Weights of a small transformer language model: vocabulary 4519, 295M tokens.
MLP neurons of a small language model. Each row is named by its layer, matrix (up: input weights) and neuron, and shows model dimensions 0-148. Each number is 128 + 24 x the weight over its row's rms, rounded and kept within 0 to 255. Numbers have three digits each.
A block is one neuron, or neurons of one layer that tend to fire together. After each block is what it responds to, as a language model described it from the Wikipedia text at the highest values.

L7.up350:115118115148095103066103140122115156144171167117091118103110128109161140137113150126101088150158105114081109118134147108148088118129128134123130142162116133146185128130101125155095106152130147112124132161145146120123131136091141159132025126113104117156099128122123110097147126125168098125123133123136095152111145087105137141140098124152198138119081152170112099099147161135088066142130118190130131113149134100120160142141140114116099118132140119122
L7.up680:146093113140140128153118168127122144154170137123135157165171145120101130146122153109093112123123131133098100081126108115081091123162173112164108159131102137131150160138118111104110077175131103140123155115137092128148125116162113138141146136134139138118188138147087103132124087143114132108087125168124149130073127159130163135124131153153158121149162139126093107124149145114161118147147114075131132117119129100115086142124128127110136153153128097131
L7.up930:133058122121137136157141163136088112132124117144125114117124110150108103167095126118145141150100140135113154128132099115130133127114097110124105156096140140163139152119096168095130145128127086157182120092117159142141108154147169162132089143095165129100107100094145114093099134171169124108158103195119115093144113139124184114134118127144090080139158123103143132100126111130123118154113117138134066070132117180127144110094139138087093156092129193124
L7.up1081:064135141120110148129111110118105129096127112114125149197146121139087105123142183123122112134128095129125130106116055157110127111116121123140117077187198148143147097117088146157150140119152112156126145182068140133136093157179159094097136120156134118095100093175119090135134094167149142114158160133094143101096106155121154140110112114106122155103191141094099142115103141213115138123162115095110114134111155126122139135137165129111114124121126136119
L7.up1422:104161131129144121137099121145113147115126125155152082127132141131155098101144147165143085121141065106109075126115153179111122112162090112130136133094163098133142123128137171156125157097091129134140152122112135158157116127102125129065111144119132131218139121100154104161068130165086127183158102131119131159161134164108164104121120104104138103115144090142166162094095126169115129179147116134168102145135168109137154088115150136112117162132103155114
L7.up1562:118130122058117149106162125105125165097127139117148128141125119140143136127079120100135145120133138114130160159142138125113106106147174137104127143116108152134168109142090132150121171109152118129147180131108064148119140121122136148111118146120121138120109124138112130113131114092123128094122104088087135112101158148136155109118151165130152078121159122123157137130132131138156130127085117107142161106120150094138100094126123128083136151086115168130
L7.up1671:114115128094106123099110110139126163096103145062099100112141132111170093149122124126115082139167113123103102112147135159184159121113108098122161112114133131106089109145121145157121130186140060128117129128157095075134099140101107150117133128101081130146125130127130132108130081170155155125136108158105110139138118150094176155155132138123096096159138133124135109134150140087139071127143171179142165127150134157094110116126163153064110117124135146125
L7.up1767:132100066128118137145122153125137086123160111111133121149150103110138090152104122123145102151102119140116173140068121149120114143130135145139140147133140181173099117137126127134080147115129168140128100151122141155163149139124090070085127149128087168176151121114133128116143094191131126142105124092084148142089168120128126114144084122131181084157151102122106098101154156163145107121141153151173160098088160111143136141089182116150117119114116191159
Description: Mid-name continuation pieces

L2.up24:146128125156121090189151139094124148126104148132085135143122062118126142158167150137133107126118127136149125093086119131115140175125137127126128133124135125125191109127142179113144140114079103143131139136161127156141129154167135142165098078183124165099094140123111111126107135119177105110182133117123122096130127103119136150118069142119092159143122135119153114128157142124144168114158111145084123139119119123115118103141101165119154153144135112127
Description: Verb/relational word before object

L2.up298:139062160132114125145103136175120162121127122156138083161153147090119117111148133111131140145123110160124131117135154180123122121139086079157083148121145151187132128148115123130093117172132136139132128087136098122153126132122115158127184143131145120137088148125117129090131110140123096119115095125142126116147090159147109114124091141114102148138157155139142126145130115121172149106105102136145106117156124174096168112119132167113123079122139124120
Description: Token after capital letter

L4.up264:132136149108098142139132126153130132127136124145102173125112068127160084145149145162147105139137156130115094095131136088137124131127116087124154074144080163099161100119144091129126132125131084125134131132106119124112108105093089116152120106138117130108085099101124133139160122152162123138113095139148091104166120189101126128136094127149110101112130164142146134140136108132139128128143136110120127117074095136113148112104186139119117154116142138121
L4.up287:163135121145096138113089164126136169105089115134148162152121120137157133140113118097153069100172129138092084119149122115112115144121118116098081105200117157140126115140148125110115130150135136150129105127129109096146143113099101178125125114142096172185104155117108172121142097120125107144134105131110143136105147128106135122127136110148107142131141137136134095137150199122157137172139155131135108124138098106140130107089148110089099171106171107129
L4.up436:133147123177106110089115159146144156133097124107110138140158118116149157161093145107140096152099082119111108139122145103112091122125134115108121118171134106136112127130144091121139108111119116114131101149121112135144129109154118121174127169147128111192167141151112190090110186167109130152119098129137133144136112124104126105090134109132131092134166151169090112142131138124142127148143168135114129127106128125133152119114119142077125143131134053112
L4.up970:170159127112133111122112163162147124127132139114133142085171140143115156177100132126150045095166118146106118097128101079142131135096117104118118125148122154122111146109133120100148142147159153153162145138152143142115126092163132120141103152127141095190136102168084130125107098123120068086152114128128136161132151157097152156095112116143125132118128144112123155174110157125136143136119129126172101151091116118140095142146152126069162142147140125123
L4.up1176:155105118177112183125123154121105139113143087118129150140123104135184119171142127158124111154138157161108082135136077081120110153138061119132108092108135143118131103140170107113133141155132102124161113143145096117122111133135117135107161132138110147162134154145147145097123095142171164115111133122157168134153132160180160183095104091107092133126080161133141163139152174128117095134127166150126146133130061118136131141136143143148145146145190126156
L4.up1364:108150143141122098104128152154119141124056130134111094146172147126134146117153145117116113101178117135114122125154111091141074124121124077122109102164109136151119137147146112131087152097175154129163098134120121140115117110116156163147098145132106121155164113114139102166141134150112113127126109081090130103113173188133120102109127129089130146132167130136111123137116140108119128141110153138134133118072111133129118112122135117094140146154150127115
L4.up1660:179169108129133131104066175119178136081092084113121187160138103110128128123149114130128095123139117121111075139112142075140115149138159136105081112170109127176110135136137116126125122123116169135131121124139107120122135103103093125124168117144107166202176157138107169127148103158166108146101124121135128126129130143123133128132115102132106139144140152138114123178132150112152114169126107100133127142117069097099129108113128128082115142157141110084
L4.up1685:126157146112130123150122162128141133094092090113119116092147122120157167124156188082101092122147077148085164159188102135130159133169179107116116125177108106123149129147156093150113112130116141121156111134118180115141129119141145102150104132095120099132141157159107178146120107114123096147094122123118139148141108131133136122104154172148110120144137107130107084146091110145096130146138095141134159102107098142112144127072138139121120139115126147085
Description: First-name endings

L7.up17:178112123119160115081118090115113137112121143132094131153146148112142117095120116133110105080095120108129095157130172129140120161129135148131088124075090143130148171130129095125107145100115118147103126162094078111086143100126172077126123127143145169130127142106123150152152155174144157133143113096096087102125106132152083134130111160151097161132137077107147128132127132109109159110110132105168125128138104134119170144139140141108102147131144147108
L7.up28:150143123145123142087148144146140142163057153171115123110115127102124173148125165135103162155101134111175134145147139126131093107156131142113125081162093105120112115109115131081090095186179103140093127137160158119082138190189162158146121144143091133116126130125098155130141130156194121104120141136154125122113110108113113158127127138127117176120123112139147102166155110153072136127090121147096084127107135113138124155162165156077134122112143159137
L7.up351:183102086114105164087109109132125153113098179146112176121101124149128131160143160129048121123097119107176126149140104150095127114151147117162099120116131132108126169157140096171109096075140169121140137119160129142098182105142145109137106119101111139159137133129116144120124126121150154105110148114157110128125164093104102128083085147137113137128141138143120140130154122129120137146126104100137115139130141128150168101126162156082151112104145100124
L7.up461:103129119074139103163151114141099134119155135131071131130130126134109134154109180131086077134148118134168130136157102123111109179097156120126121129110180168111175146139130112129089159159140124147127118112136145077155154145132165114135111125161106136176132098115135156116151113122161093104103085112105157159130125121097154134152095166137111150166110120158091109152130151122118115129109139144164112112137079107092156161122157148144125120105127148142
L7.up1070:142107133160093128125151137081127182127140161151121151120137132149148146106131180124101118138119139140128132121124142142124103113134178113144104144069174156114128148125131140151144112119145177093138151127124169131158133118162154180128071124125136184149120130146120113180128127153125167123116134102089129150175155077132138150096124139145156158130097157160079124143102131126121140176088108107109109146151145095085154116140164146154087089150177134132
L7.up1444:126080116083127149111157160097123084176083122153148134122133122111170124123144139132101105089112114124141134150127129130078127147128118085100125130125125092098157092158166111138128128123102122123126122103125124121087210134148158166114119110135159126190155131136129119144128118157152139130159119162153155111166138124182146154150121131138186159115132140108097103116130126101112125118108149150147144155138078103140155145118128134166099123079138096158
L7.up1712:164118114112126114089145128134101180159064136114113127140110128101107150138089167134088136127150095123182119114110165122104149153144150108156144179165127117106124143144133094208106130144075134133151114143088180115137154082158119129115099091121127117126129143154148139125126110117120137142153089137145147119117161104120117148122116162115112128126100147145126177113128161121109119116111133147150128157147139111105170170095109136120114122127175104126
L7.up1733:131085156140112140125118133143121145109066149133116151125121115137136117114175131100117106153137169148112118123198160126102171144155120121123152135117158075117119154157157096132108098121150158105155105121119138145114143126119121113125082138142129121187126093170155141142110135111069127099156125170126143105145117158130114133128120169149124127131113161147126152141169161108061108121080133141110165132110102118121135117096139190100086100100105120133
Description: Main verb completion

L4.up624:182093108097123143112107116122125095123118103129136124136133127120169117076138141102126146110126105135132150110112111106154145123127141124107101105099143144127118145121109133169112088143130132118157117127115111126106129134129113111121095130094162140147135131169131130170138135127168105132141123112126166113147125111139165135137093144114120151133124113117119186104131109123087176124161134164086133138116117122127153135119131163116129139108107161153
L4.up759:151140104098092090103117107167160140123103157148117142144140107160155121146147159140115106153166093102162092123133125193118148104139121121128117119139122071098139110107144120089140125117148137119103108151118149157102145131123089147125081112140135142113150121126147170143113136141144148098145151119128119109167118141195136087089134118147146116119080141137099124089146126124106162123178131165130105131148139119144150120129103149111076118119074145149
L4.up961:155106148160068081081108164108143099111122134114112140119133115161112134115103180124173123092122112161125112149123083105138144139140136104142096097107117131113106172129173117169134125161121165170139088127125148140121130115116138092172107122125105162127141130137132115126126096138136114109126157170127108103111125131129090127127134150134123141112156120127103150090123147123115170131150114119150135129113159105131152093095170054179139124137161098116
L4.up1294:182161094094144071147150107095112152152135163168106124122132124106145154143141134161115128139102124135155113113162162200083152122130129136127129129112167127130165157139143146168144148149119132112095131130131132136137143110132147075122140151134177095144104106145123115089139158111126130083131149105136113172127133142135096149104146155119137164115123140130145130124120137156191078129135143131090153148127105126140145093129156131128158188141058183138
L4.up1329:146122080147115123134117117105117116132129116173103126160098114174158082141176135106136105159116118081141111105168118112094159105127168097111096116145115114135161157063156120174140138120132145147135114143129099161149105066162115088142165145120114156129100163100112129117098085177151099140130168142114148091129140080099149132115098118183131131154156126109110184155152120182122138128147170114120121165072105099138109078153123114144146135088161157128
L4.up1713:133104150125167123127136117088120102120122166103117130118142094125133155128131167113102097159130128096127089119113137094091121161198104139106095142100076115110125116152114145125101145098151142112124184186146144133142115145159114096162108160183136112101129141135169144144148121078139149105092116090119148146152101146134146152141132153144159185127109157090146133124144097132086098151109103123122137113106162102154153108095139135150130146172120148151
L4.up1759:138078116166074090130157162100120141139123145095110150143120114155168100147109115109113100164133109176141109094182140106153143138114107122109078132117136106092144139159184114140102132125158141125122144128136141125131110144125174075146095176121141128141095105153106133137139166183136080091098155106137128137123151124131138119070111129132143147129084098164158148142129109092100166174150130111111131138118125100139178107128137154109103112116126135155
L4.up1772:154084135135133125095126107094113149172142109108102140115128165147132104124122149117123139164110127153163182135140113122134135119103138119131108118124144162140114175109132160118122104151144118134109126126179119121101163153122136084129107097093114125186047120172103108128088154128126100109110119110149105081135128124145124128119118153112143114102106079145118101147167107079173142128121081139123116147140114141086130094089115128148103135145141139088
Description: Verb-completing word pieces